{"num_hidden_layers": 13, "hidden_size": 384, "num_attention_heads": 3, "num_key_value_heads": 1, "head_dim": 128, "intermediate_size": 1024, "vocab_size": 12614, "hidden_act": "swiglu", "norm": "rmsnorm", "norm_place": "pre", "norm_eps": 1e-05, "positions": "rope", "rope_theta": 10000.0, "rope_fraction": 1.0, "qk_norm": false, "attn_scale": 0.0884, "bias": "none", "tie_word_embeddings": false, "parallel_block": false, "init": "normal", "init_std_qkv": 0.028, "init_std_o": 0.028, "init_std_up": 0.028, "init_std_down": 0.0, "optimizer": "adamw", "learning_rate": 0.0011, "beta1": 0.9, "beta2": 0.95, "weight_decay": 0.28, "lr_head": 0.00671, "max_grad_norm": 1.0, "warmup_steps": 275, "schedule": "cos", "final_lr_fraction": 0.1, "batch_tokens": 65536, "max_seq_len": 1024, "doc_mask": true, "z_loss": 1e-05, "train_tokens": 359500000, "max_steps": 5486, "dataset": "wikipedia_en"}
MLP neurons of a small language model. Each row is named by its layer, matrix (gate and up: input weights; down: output weights) and neuron, and shows model dimensions 224-319. Each number is 500 + 50 x the weight over its row's rms, rounded and kept within 0 to 999. Numbers have three digits each. A neuron's up and down rows have the sign that makes its largest values positive.
After each neuron's rows, "fires before" lists the tokens most often just after its 100 highest values on Wikipedia text that the model never trained on; "fires on" lists the tokens most often at its 100 highest values on Wikipedia text that the model never trained on.

L7.gate196:588510512503541462432557463459546524439559478464437480570464508545462484595499492527472559554507498528466462566459517508443536503479588518545486452396559499486474342427467560485543515432494466513455487467503501377487508540537526527603519558511362571597562530510442533538578449558391456542
L7.up196:463544488567521461520551531416436484473445537520467398490424491487494445469463452465471508494478503474500507496462495508415499510466553493562478426484530522541486437536513673514483437571465550571527480508476607435496558531487469541510543504581463562433515485455481465500535584477443440501
L7.down196:412526513495414495663479471551468494585461435498498452464424481542522573538540458511502470549472520490586551491503528521570559410465480572434545461533595452537476470425546429509558566509567494508536555461479444504536491469516498480460454505369444473495579551530485449529522520525525476546
fires before: "s ", "'"
fires on: "'", "W"

L6.gate230:554399484501497563574492615538588537567589483482588492495552480580462496479544494545545628537464459546482529537432452514587561496573554556535448589471532588575465503570477477495552514518559431515462461511456531539512515505497450516496510492559532472521529633568571516487563576579485590603
L6.up230:458437558572474469494582471470391503603509502458537452577535490484502488496519521401442483547513535554514463533486472495504532406528577405511488476530471451529548469622524551528605539515435492505571431532550503449564463576468484543535420501661380495600492475569520421559573577564544415461
L6.down230:492483443499529437502534591545435508428448479525521462555413525518432472570450515523517502408512470473532405461441467506511478509514531485480616536474518494519562492439606530499519497502468469576581531535588461503480468526509513553505474567529507520433542443585443541464517561475578431437
fires before: "s ", ".", "Song ", "Con"
fires on: "'", "ision ", ", "

L5.gate603:625502523597532513505489470504539424436508491479459421490502494471377477550458456451467614482415431492512488541476548451470489554489498489451463495487534566488597476482500546481597424397582472499436569419486525426492508570445548602533512540535514528475550616450476465550446570472500545526
L5.up603:522489522579465512519537490451556482442442550477443458481476501434418580507462473523503515381480448526541518598441489444588536503539413456396487463477482498499453514541465470516510434500550425556407518503548490515486545528489495600509584437491585548521506658455416484454528532467538538506
L5.down603:441416510574481502553521505398616437475505507471449480359477501444505529562526523413546495469506521449536509448524412488488539452519422503461508500461449522473465523496514574485446453495472509589507466543517535587523520506539495483554513493518539593522575487474467489547512477454572456615
fires before: "\n\n", "\n", "\n  "
fires on: ".", ")", ").", "\".", "\")"

L9.gate689:445542471465524509559468435524480556472450488524465424492513464425511457582465475410600488382560501538515497483471535484440473522546478550519476548525448544408438481632519512599451523501481420380547509548528372510466485525404542456415517512582535493530467476452402547558582484486513477586
L9.up689:585527482458574478550507464517491444477467544515401457534632490557532488540489548488512566571511513542524567588454495579444481461473584477437495520476522435428486531455608497507495508492527517517536611506522460498506491546565579482554488512441575484504454513420493434398498377552411486547
L9.down689:460442410423514497550467570446432519514472433471475546475476542526497482493556461437551310456407548465531473437549463425532506481533395543583506508521485526539377487526485483540483518532491391485506494504524477530493509456510436415487518433471510478484509508517543543532548506659506450502
fires before: "– ", "to ", "and ", "–", "until ", "in "
fires on: "0 ", "1 ", "2 ", "9 ", "5 ", "8 "

L8.gate993:479492546501455513461527583451505534517530435546514613495480516489377470533481589508518495529444514494521541540441511576492572553547442452528559472478565535481474475474531592454551436526464535505481548487511523543489548535568404524464520434550486449452504528446529533468483506473459538504
L8.up993:572474591444556467466528584545406485489451444541515500473388442455563549542524616402494540495391523470524519517429486545495569430563464473468470498518537438560401371601485504430626460420558450425481477453486569507485571496443547490531439480552532458463501525403511567550493520480471482582
L8.down993:475469529446504551523479593484444513503398537543506523423429406461517477493478494437495537505398528514503502511481515557444549509553461424555445549435473568557510507463496608450572523515479549525465486527551587506580492528539524542539593487509556521477507548482454458545507493461431417436
fires before: "\n\n"
fires on: ".", ".\""

L6.gate302:443516512544423458496503535572550540532525399484515544460544439579558518448459490487427520528518402540568496447430509496513508507480504464531500529421476514496545439546478442468476452459568467565483546378533504387502495465607503483536486459484582454424566537517444477540510539515467488639
L6.up302:465527453488429501478429447516542461485545522526392419509454505526524569473509481545454489533573504545539474485449466505542445629451537469521493509483466459475480487491605520487493477516493555503554565525542539383599430410447448446512547478501510441486537496568407481462535487560577480530
L6.down302:575596515464526504544471510488576525470479559473486404467486599550434472543492413477488469472536496574503569555516468532472502523438555534587477511448542537503531500540554497455534534528406499476543483510534572528451490492480374450466492569514443485557483500430563504495476420490533499544
fires before: "| ", "|", "−"
fires on: "% ", "| ", "1 "

L6.gate857:548407532477492525454429489533474488519491527572523508502521427517525467420548457468554470483414482539603487402523530534533523478497501458431431536418466493493441589477494503609448445483496492395469549447469482455561459555486503567492513483472559436524495493486456582523490562539472399434
L6.up857:593546512454511495449475481580471506553421512496571558519526496506443400498501501395484477518482559443483524520512518462558528557528543521465467512502403465574523621502559525643445400438527422524458488416449498455458515558424570500532541496536467430461465381554470535447518444565458496464
L6.down857:493449555523471583489436506482469457519474482551502461470479546452546558466504473464441480513498517463501541471490452524507568475441544485531570481550494486468507525494390514583503389495592493593536487544505509589472556427537431422552455615496533541562574384473502475541540512514543532550
fires before: "\n\n", "\n"
fires on: "===", "=="

L8.gate475:435574548501519512522528535428479481451569551479527527463515522509472463505493534471550502510489519471481490549503495584423558462509474370510454554494584436488507532524552539449526526469547477474414550482518534492532609494520583451473531524361519538509479461550524490466541566508500524533
L8.up475:515612513534466415429563548477540506497427438461596494552395499505508496526550527487548539512428536461448503569363491461496543453445532646388484569499486521498515457452509486484565487451549527585492423503478515453548421532520542504501478501519422479387534583431417482445427524520348561507
L8.down475:556545513539508480468551537497483465474482516500543513433569547488578567513443512493517551528536557569500501541542527529527463452564447432557448568476502473477527452508495533527401475462503550446518488478437535515503529460497528448473502499507590565482560481524540460387541352524445464478
fires before: ", ", ". ", "."
fires on: "ing", "s", "es", "ed", "tions", "en"

L5.gate595:534447538546517484448474524489498428380436522462546557519520574529533421556445470575510609563478497551508485433482446561497538439557515541532453509502473501423545496498453547492542463475558500488445523448490605503512468431510556525552453478518487460522505543454522612496529569506503438535
L5.up595:455550587510545413536422538490561440489567481539445574529457475529481474585557489478541489508418582485517495503473470471503449452498490555508560538494462556407520489493556460472549486485557451417529499448501443515493568564480534504575464555456346464496511464586487367516558499430466506382
L5.down595:558468535493519600485412532458468443482368490578495523449474484454519404529583530529520512528430519529512497545533522562383488455457397486470419552359529460502441525475510502503532380520504511383523511473463525483597416563428534489525561477465503387506426538441541516577495669419543527454
fires before: "\n", "\n\n"
fires on: "===", "==", "| ", ")===", "===="

L5.gate803:570528495500537525434474522442517515521443473542517538511558552459506485411567487506562519446531482575495483593533463536476332494526475614510455456448453500401482463496576467482522591498464433501525580572478496531462515494586570562543491411590547352503494520494539529459575419466382429457
L5.up803:549560486523487567444517501516398492579486494589435520544544482528563515451570533518453355498482467447416483507379490512569624616499492504453508505467532457483537436558510646571584484499503462522508528490432456503564426498570458501516497430495495494557611524501501467444491448549498555516
L5.down803:507512529485398582499431529482500497540551454569535456543533494454505508503442534531538539514529479584551542531489375529457418400541534579525478446469491580461455497464604504498557597505497470523463462560493496502476530442578486586480604390577537488514504519484470489471643408553461400513
fires before: ") ", "–", ")", "), ", "| "
fires on: "2", "3", "4", "3 ", "2 "

L5.gate881:653456497556429513470449460464473443446503474551599481522465538500482593422509454482511542472371459477529542551435597414556507396525606560512496491421570545471465580524508471456566462437559488473503496353588555523476467532462521593574472538558506515491464526486485551480540504510423469607
L5.up881:489456483550469558515455560445472436458439406504604556433498574547395531527479512365605438500513510551427429478441574525515559396525537604533483574494528475436368518536546560518488396498407522448551555536552584465607479485465493538506534501536448558504400557452498563579532535556538474551
L5.down881:495456474498482548553434497483511539533360546589493539471465463515573562552526582357581464479501551442530483520449570556505525471490464513516444527523477560474488423588473498457527445477472523457444457542499452498600442484520570519466549558482485447486359557494509528562479504471512447484
fires before: "\n\n", "\n"
fires on: "===", "===="

L7.gate560:460463498532535514431533505450500607482521407490573538506461502529485502539528554510459584645524540549535589471488526535467486445518474449575476468413523519524504451542481468405522524488492532454442422525512498496497549468525597498553500478510513521512483663474695465495520560525495517475
L7.up560:440479522504565584469564470412483568544514526417554542565516457503525523620537551537502563493586515468552525510537505472498481469466473495533497477509477492547458530600538488444447499554414525461463479562513403552514428427442584491425521509469508553466409502555573505533495627476557499472
L7.down560:536534504455478531580493512439492462488458568538455538563528521452499516512495484484545498433526484461517450556492458479535518488506485486416531492484541476509519529437490537544527514460489523589511544532527498552515470508433467416537469488456494499504472478486408506479493497449475429449
fires before: "\n", "The ", "\n\n"
fires on: "|", ". ", "\n\n", "\n"

L6.gate1019:500567461478507388487435519479553415471492509545507466496512433357415427524499503471597494538408617471516524545508448454479534510584468514535489528630515506496567478518434566492559481470477497463383544426473504475415433531525428448496474590512523521553522507531603482497546506471523530489
L6.up1019:546412510479516491547445475444548653459535556496544431534495543518572529526549491457529581511469449518548508465462406451453514532529454502427542547545555511475397394551516458479456539460381562507543558602472519607454488518512566523466458501447519510456480491505482551424459559511455431527
L6.down1019:467410467569594523468551495470486494560557567516594507472505534427513513439513509447515601440520504487540453463506452498461601468593536552411479516601527499494455462523453550498434576514478502551469450464520475456502446473510469461498428534410433513482474566466481560351489508575556466484
fires before: ", ", "\n", "–", ": ", "."
fires on: "2", "7", "8", "1", "9"

L7.gate891:562598456526508384546516519544472560509519492381571443486560527453523421433491506461517523502539437456470528516482420579497497466424476500458495538480511517503455481486533540400511451601468464595512487510503545437409510428526499509558519556531547477494517454491499517452566451597538503563
L7.up891:577609500499554488502508479480592528449430551478478477436511541537499475474487458504483396467479545486513514466437515556487409557525554506466526516497502454509430413394544557450539441490536515561463536509369548505508513491538475507497536496573426473507481585468512516474453551538498437411
L7.down891:546515544528442527510533578532491493501531558519370541493571415457486582534429460547425454537503633520529534525492473411541508547574543539571515536478554516465566461483435398469541585424518510480568544516521533572506455539459468540490493493485447504521493581526528471441451545459495507583
fires before: ", ", ". ", ": ", ".", "\" "
fires on: "s", "en", "e", "al"

L5.gate650:534499523573588558521489457426476539488510518559419433550503453458450457484541546482505497521484515481521552492487461564540457564546557469399521574465486540483532452502480516487464464448604495476464477599493415455476450515538412560488428595525512492523462563440609624385500594531559460451
L5.up650:591434460603530574530493558480575555518445465386561380422525536446469536574487473456535501473429484547548559401455490487563520490556499531439464547477450560300475467490518646434487430549498575578446494454542517459560478518561498503570435474556463488491498510516481481449529467542496547531
L5.down650:431608499496501473496437503401493515512527480524495419511407511384453464490461531465487442497497478503564476611420504472534528501390475507471487505470539473533511548462501616517514521424513458545505531552512501558352458544535479591483581501493435591506463561528477490482536441465506445436
fires before: "\n", "\n\n", "\n  "
fires on: ")", ").", "\")"

L5.gate250:455532516544500476494431470397530482382440461556523509496578538461515536510531464457623454523530497609532484395509414457512444514426544565454428508460415410490462531420498530589504501418457441405522581498514538493494502599505476565438510390567487489469426524489573592520609454530470494505
L5.up250:579522541497604443559420514527582462472503567513516404512462465495401510497521599430493511503541473530540483533479496604452423519633420454518524434510481531465467515471475446485484420435587503563527613441536417487484462515419564583434440597465452447431499469458569494530503607463491513506
L5.down250:484445482480516534471527484486469502528500445512487500509439453569517443430495405555479444477529585430423512440505487508483528554585582462573581517489585501454565530591439418548446525457551502439478427516439474534446458401492516462372501502500536496438556434494502496460464500474552550514
fires before: "\n", "\n\n"
fires on: "===", "==", "000"

L8.gate608:460395602452555547531405617432482544482458486519435548473570655480592415534565479520539501518540504461438524502418399505514529539489476566548475541572480471458479526532535532431545523545470566473492540501425574424468478522472517401538609466492424519536484487440460561510552516502435461518
L8.up608:596471496531545489448489438579535447565437480508609614461509469544604533520535454416359483477554466489514523450476559571566492499463451452570494501383521470580498425497524462559450461527558524533500490545544533498517500525444545518518506537560432569525457553571452531443466487538529477550
L8.down608:504525486483507553573463525496475498513473490342517425518448461526512437430465560512496457548498528532521424531437396510558534510483395527544565518475430482486514546487572498495507488431462384491521573570468613509381468425427533532467459513453480499435493510465511561550435461470479560513
fires before: "\n", "\n\n"
fires on: "==", "b"

L6.gate953:497500504527452507527491573500569534474483506512504463473522514436442497560543573521500548580442451527556514527510543552541548517568456487491452415452488534407574494550500494487508460478505526517496469440410511532428487523531508578577463553540499511527520545489523529417480609413447555555
L6.up953:552522499580456586489475560516451507468481569444514452494466550522590588578515548502550584518475520472497550576508492521526548471489341488471417515494456513380490502564507560488491475506444539570476500413478456488530415489572545513589448531568490578547455568514479465520483572417486536551
L6.down953:531467561435478550514484503434527520498498561517465484524477496586511565526504520583545570515455429455577538643512512452524508490474450509448431447550534497437468532558553540476482485481457524574437555428506474531496407476425517489520468526449501542554510540443447459550509548543514436514
fires before: "\n", "- ", "\n\n"
fires on: "|", "\n"

L5.gate925:573368513553462492432526525533510487498421480508502507548528620543530518521431574515436646443388503501501531458549571536525498442578510511479441532492520520431518511504580535498474454453524511538473427417495450520399499490501492483551413475475420535508501461455504418511466507495569524551
L5.up925:552505531508424496504483505458494569386440538444499402608475548476454546523443481535549536516488533505566512486461448543503510439464428536462444482525462482462512600480498492465463489451490471623508496516530534562411475450490508508570444462518393543522471489475521466474458538431525485574
L5.down925:522538475504412502481547502539541514458519502462518457595517462501465620518457475533608499491462431557573442537518466513515507499539468499442463418457516516459547520450538477453477484497436491536479585538497545588437456489470510549571477499500494472432536500455463499464434508450492472621
fires before: "- ", "| ", "\n"
fires on: "\n", "| ", "\n  ", "|"

L6.gate760:558470499507523500426452436437452404441494439539462608415490616519518479461499503466581437577476544455563522533459510490497565471507508510526466510550504502475387609474434511528449513530517426465513489423532519468450542482573495529488559584522453466461528546479552509495481510472543422471
L6.up760:512540427501523483472489493484555455396469507469463472473503463459556445522434483426430486553498598570508589412488567488566466494451360625424424538486465448499486514514545468497522440472458450435589518491535447485575431640447506460482524493404572467439528588532460434548551519498468541414
L6.down760:470488500462536407613476532511500447568471433490436467439510534476520585525450529481560512467551593500507521522488443487485467531496485433486421513534478423444440512584537498467592465578468507524463617464535504467594422502479495431436432553528477543479476546609505438501529543516512530524
fires before: "\n", "\n\n", "- "
fires on: "==", "\n  "

L9.gate747:494515442400444563461520521508451505543550489575436528495441531604496520454508496423557623563518494448534497503436491475492557456570522469459462517544549578523615600499520511513479481579549541447458491469499462427615494512500574476464495572422564587484428547532483473551565640529552540459
L9.up747:463542497442541487525509449434478490461601526548478484447478435505431473568515500555561469590503453427611535526572507529469536622480478477433566389539606410468495563456549509544607409443462517527570577456394499500408493491497463506525550561527478524505451528463464542502574510509427536530
L9.down747:486509599473450500597442543456512548517490507515516492596495599488508421532480491489506538471532495482569503502543463520441514509512487519545517549453394493450433450508520515545596532455487451507479435569503447549464503459547553519522464509471557469528511527567458543494532415505482544509
fires before: "\n\n", "\n", "-"
fires on: "."

L6.gate984:554554581493565533511499507434484476446598522450543448449493580534481419552609524590565535457481517389513539578445507524564555476468407396497523552408523558524488505405525630413506440575558475540529479416484469502541503388523487453523526492544531457574543568492474524496556521548533584533
L6.up984:496395504497486461446413505520531497541641530555501495580510551534568492534504474540512493469443518497534526587505453499580536503526472531560433479385512521521459527468470477524457474484537510473476496431418464567494544438530455429584441498517499446527519487503479563530535476549536602484
L6.down984:496545460358469457472470573519502537582507556390491542463495470620494432520529437557485469607491482498508507521465452495535559522458420383572487493420516514524407463529460479490510509542462497467583527497475493486493456476445436450541563534576533478481405483437476482479520465443517593503
fires before: "| ", "% ", "|", ") ", ", "
fires on: "% ", "0 ", "; ", "6", "\n  ", "2"

L7.gate1014:548541492489566467513541542476542504441498523495504532492464479547441506463507504493522496562362433378574589510467576585495570459566535501528492421451533476500522525493454553490543463522528516394568599543481481530440504544491506550537472518453519505483600443329473538522559500541459497496
L7.up1014:531581611512561526488499577436555490541494532499497505501499373529454478532535461440624479563427501491537516448492554537432531520485414501453575455467523398546491470427490521495541507560463455442529582552564499568483462568434503527458535545530456448497540533416407547435546469504550424499
L7.down1014:458521530502441513509419427487462546504454528476485446488502567459520539573490489456518455489541619538474490531514443522527401452442512479470577565525508476548480414528544456527531477538508456471486476515577502533499432533479481506492585457452439489505547602521535533426438502486565463402
fires before: "\n\n", "\n"
fires on: ".", ").", "ely "

L9.gate957:457592546527502453495495434533598527512460527519504571456551434556479383517507571480460514579465520486494458464494559449529548524554493521485454512594499562474497485465442523341584493419489433537517495452452496470536551520530482474474440385484438482591456606498505467476480459438562486457
L9.up957:445463479478464523549478460515545482566537525497376425581433493443474539446418513533462445506401494493441573562413502555557605503447560536442498447499542506503476488497464608509488473534493435582589495441550607466569517398487442483425477490553465624497469478460456503471490522466483497484
L9.down957:442541483514511513567569485552467480519476528499560484421510419507555509433501514559536436567464481461463512522552476499552557532486463465461663581522536545540511502577476540512488483597606363559526530602515527507574552460589405518471473386529528526503565472463540567467465448510501531554
fires before: "s ", ". ", "K"
fires on: "'", "Mc", "W", "V"

L6.gate188:527481530578432564475510581503527514492465489488514436530525509531614512654532532493540489507539443555507656357513568470483547521510529515421493488485483458449453454487497585482509506508437485594510569472578562477488443422472575565498575506493504475456530504483443516458641445488439389546
L6.up188:536534510466379552453444547436512516486559402411619485355446480457453437531483523523502508560534481512478563487478533446592556582511534609444496518436513498602468354494521583490506424533473525541529567524514491503531468537536466485451648528505525515521497466526551588580531426487488530480
L6.down188:526449473518466496498541481408532528507516493553484492565450533490442519423436510490420479428538468403543434452509490499445504523496534562555428428424403593488573515547459434591488581508501549528506431554477455598529546471454433400477512554449506439487571501536501447533487465431518518498
fires before: "| ", "|", "|---|---|---|---", "."
fires on: "\n", "8 ", " "

L6.gate565:499479482634533477487493465550554560488525552500498460596594519490460435487463508576447547588432516553518470513458471544511505457488514459431549475409490601487486538428531397459445514470488520479533464534522474486491522559361506512515506408494468448506492468466482499500580579496495464547
L6.up565:474439524574379484458524494484523509434490481486465460526558535591485591460462451471528559454489491527465474510470504367493473506520510506503490471428512554437538443529460476474515543553545541430500407470538514491456584495497512504446510575499438524627500463483478514499540494524500555490
L6.down565:505553479520538462523467513502470529579574555586487504562482472560478508496456519488479437549465480606468548455376482485468471524523548429474475480602529464482438550476559452508590472539494516500461579533609527478610482516548439463561494561504513449441561420448544557457485622499666473525
fires before: "- ", "″", ".", "3", "0"
fires on: "\n", "202", ", ", "/", "120"

L7.gate200:512380503422504491591483474476512459470556407503463560467500536516490410481584526515485502471422530447387565460492548531556549438480535434449558497448619392440454461430438473459535512506514524452585501423522575543435541481490508566525441502504433381440460483425514541486496494469519402582
L7.up200:505486528532508530525603471482462507490551537435482495503497529489528423576627464439430555477499541443508544568470482516497563446547516542528480505397496510555533442500479540494585396478538510538525522497512545580487481580419558452573420633609494472508464424533501423518443502581526516594
L7.down200:540465529545555455534499423530554486409500476472492406483571496452466492542549525513604469564450486485541544497435561524505541564516514496498555486487590450460556403534543510510602540504544515497536557492442564525439420537540458559512554542490518480558363637478486488501559525532488482523
fires before: "s ", "\n", "\n\n"
fires on: "\"", "'", "====", "s"

L9.gate942:592511506464549684456530476469525455536568482526667476449610411444517449534394402516504522482469559472509507541431549503508479509533455460545512588438511455544529521553491546463570440552537459532514544578557563396558461494545504467495413474556612591514502506460561516604535506559501502423
L9.up942:509430408487502596491459497462509462424560504452484419419511521481497480515508448581542479510497469544524568456440424503429498540410557497447532442408346468432433493471530465382561610552521508621485573531596457456541484505427531457510384540590426544514475550441477498489524420495511528510
L9.down942:541448511559461506556492467451495483482500494535543423435482573530563510569482481513527438464516503438483462499513594495561465520494487603449529486500648532494491578489419454556532426501483521483457511562598528453409417540440531470498512547538576599525527489508560537574518493545480463410
fires before: "| ", "|---|---|---|---|---|---|", "|---|---|---|---|---|", "|---|---|---|---"
fires on: "\n", "|---|---|---|---", "| "

L6.gate895:615462461476540485553500496509531537510444528532637563477509523455440461564619507552461568546480490483462595579457421486432562485525486554448521485406452434443523549559441435491548508439439552362525438486476493482443579483502486488569555536447496455547485519507579534515425483433510514447
L6.up895:528534484487468540508440522460521493443448438470468495471484487437530512503490480587427419522487555531519531604469558496451481535417506467381471518519462456463532526558475450535470479547510428481542528470609480585555534497464538582526504600573517447454449449433513470549518480503403583484
L6.down895:499476476450520537436511538488512509494519466457488524420457498477518496425531476461521499551551470454541567522468453540535587536499457443478486447490492520567500459482519531502495430486443517496563558472605481562426497489513491521475520571560519542548417532510474563451510448478530499536
fires before: "\n", "\n\n"
fires on: "|"

L5.gate275:531637559416410459452467396463495484534560503579512536531540529456537505473568523575533500600488536502440450571561505521509411429467435581449534484508358450429458573473481565509461565515450455474564513581436523515457522446509359455464540522564508484518500447407602487469494512488500609476
L5.up275:547474411504555473465544550475508435493501540490571430614491477520529508429515482461511482508506440459428450457474467531546499491477448510486461459522512441606457492581467545545459468447462425483610498470536507635511628509520434559490533450502480455594471500563516474533535451492444512621
L5.down275:429467542474473510466626541577529549537484470492429480498539477508459473573541476536542426547544464541554501424529503525437478462511568519551499450514508603415499447529473515542535602546402550483544490488524467462492506475473527534549487564548448531483494483565491548394458535427429479535
fires before: "–", ") ", ")", "). ", "), "
fires on: "9", "2", "- ", "8", "1 ", "4"

L5.gate929:457522516464474510415535539443502502530460513548466531534487543526535462542556568506468499570501486462509500508508566440413419521473457564477438483458394515420507428595439573479581443491472563537469461399462450540463530435471543526608457494530539464487498490444552550485485527532522507510
L5.up929:452502541454509549475476559348497503492538573494498555488507485541504476574571594504526581573562468463477523533401438475488444444436481527488492543468443469414514474587418555415545443500412558480468541485496445540545467478375499494556522476503505501463402550500509509459477526474545472531
L5.down929:510499605483493622528484530423537564522493479558501520496483510479442434600495506447531519536489538501517487562463447525518486435453525480485523534422614433491514527611534474457526481491471525443440510555473471538543521477476497464502502537480492532507515501476452493532452502415451524492
fires before: "\n", "\n\n", "The "
fires on: "|", ". "

L6.gate121:527461557499456488480422589431489469498511514469524526506486445501508461584475441523487592520524536513541496462447567462512525525580521556468474555490541507395448380431488557476609499525587479482506438451559475418534513406518583584512499495533460650535547557516461562456599481501470453580
L6.up121:461436537511465558527553457435515525496466514486500505416471543497459522508409449554523430454508515502569605478501557494510479606537495420351541469452357417537432388460507520524485542510472523506498602547488609485489464411571467447504573548461508525530557493536543506502498495492500470414
L6.down121:481496432513503489537513500497558477567542478569434464393476499547448520373456514457433427427480450504442508447578495504594449537492505465471455384484490492506564508520518494576499551533376595500477498554478516565535524444517467533454542529509475559565525513515572483546444520459492503420
fires before: "| ", "|", "|---|---|---|---", "−", " "
fires on: "\n", "| ", "% ", ") ", " ", "Report "

L7.gate553:529483570500466566450387512367578491532578542460493478457558600560598583609520474513483525616577540524505577515414456489520550470418577646463473523487443519489548537589461564449532592568487405556495531520468488507468608493490483611541473492585442564530512605500483474516443518448503540552
L7.up553:438500508448476581460607403450558544379537455529551488440518504444521600450478485490544517479523546431534472469549479432443468512401456476461478471557494464424521524574539619466463467494487489471499537578567565455482536520482457437528491435528512531456526449532515587477569559537501460559
L7.down553:435490431531492501421475471522443512472473454493457442459537525492467447441485440517473446473468485407474570511442458542503446564513473473618564467490486490517541551576514535517506518514438521488569455417421582496435585497458535443596465434516415448472514500449553467492534541526491502416
fires before: "| ", ".", "|", "|---|---|---|---"
fires on: "\n", "0", "| ", "1 "

L6.gate8:511535503492545485526512496440490460469544587520590608507417472551475461512523510527521550498488459375578513603552517514569463531480452438517585520500524607495486461466519461429502469433496467482456487407499449469567494513488507546516440536552450514422576568455542473531533506536400441502
L6.up8:491451479482521473458371558561481503506490520501466500516436461564526568534502495500422416457517385410512538523473382480590479470558497435470530542555466437522531486539412497485513492483470543490509455360463457410518452532522474513422459527543578497435520467576502457439563531530530629516
L6.down8:560492444588533480496536526475571508503587582509579534451415503528463469564444513451497547463544561455492410459510465480573512515500433504448518520506509551517484550519549561433575453514441515491499572500570573424565486511463484520465498495541573503527523436349449473604521583517542534553
fires before: "| ", "|"
fires on: "% ", "0 ", ") ", "9 "

L7.gate1004:487491494486561497560478559523412557464478472588558581435553468515405548544557586451386512501529549454451547439456472513513537501589532428539495499468418494481454527521475516463523440502476595487499534484479413572482512528514468374489570468482424518467488529496496612501483512560545492410
L7.up1004:506443441509474540501460496369437457575560509561475510473504467530447368569505490463449518467434513555448511486478600516562517595446514448437454432528589448429523509463520518585542476485517566391389534427389453527555526513416446507478512483506374585458410465476456491547471634445515455518
L7.down1004:560526525445439500506458576449557491463432491469476551473430541477529552452481423455549507512348480483530485594466554520539700484470415551500510522450530542409521418484548428465471580532560521532440470545430530512545434569497534572502507500538535518518581582513426577506441540428533538538
fires before: "\n\n", "\n"
fires on: "."

L7.gate321:554496529427493558494452541437522587522498480423493521435459538544507463549529501493554535520422487464518557492445487448585540512453400437549550449524616527516426567519559483496504471551446551522481480528439513592508479482497466458548524501536492493500448497444492474518483465455494457503
L7.up321:430397545425440538408510500433418540515518434487603505498507481505523372559551476525486502546423511497500519602441383414561445482470495464465512466449446455550552464503544534561501464474443552497456541516433525459444502464515523552491450471601500546489511491525459549576511550494520509452
L7.down321:553564599455490533522524470478517538460513538568523543591483480524540557572509540523482528559337487525540493515486555483486495452499487560496451482512484436445503555455517507430541467494488523521509543467524485462565494528500536453542458549564487499506460493445521490522484503462504532556
fires before: "\n", "- ", "==", "== ", "In "
fires on: "|", "\n\n", "\n", ". "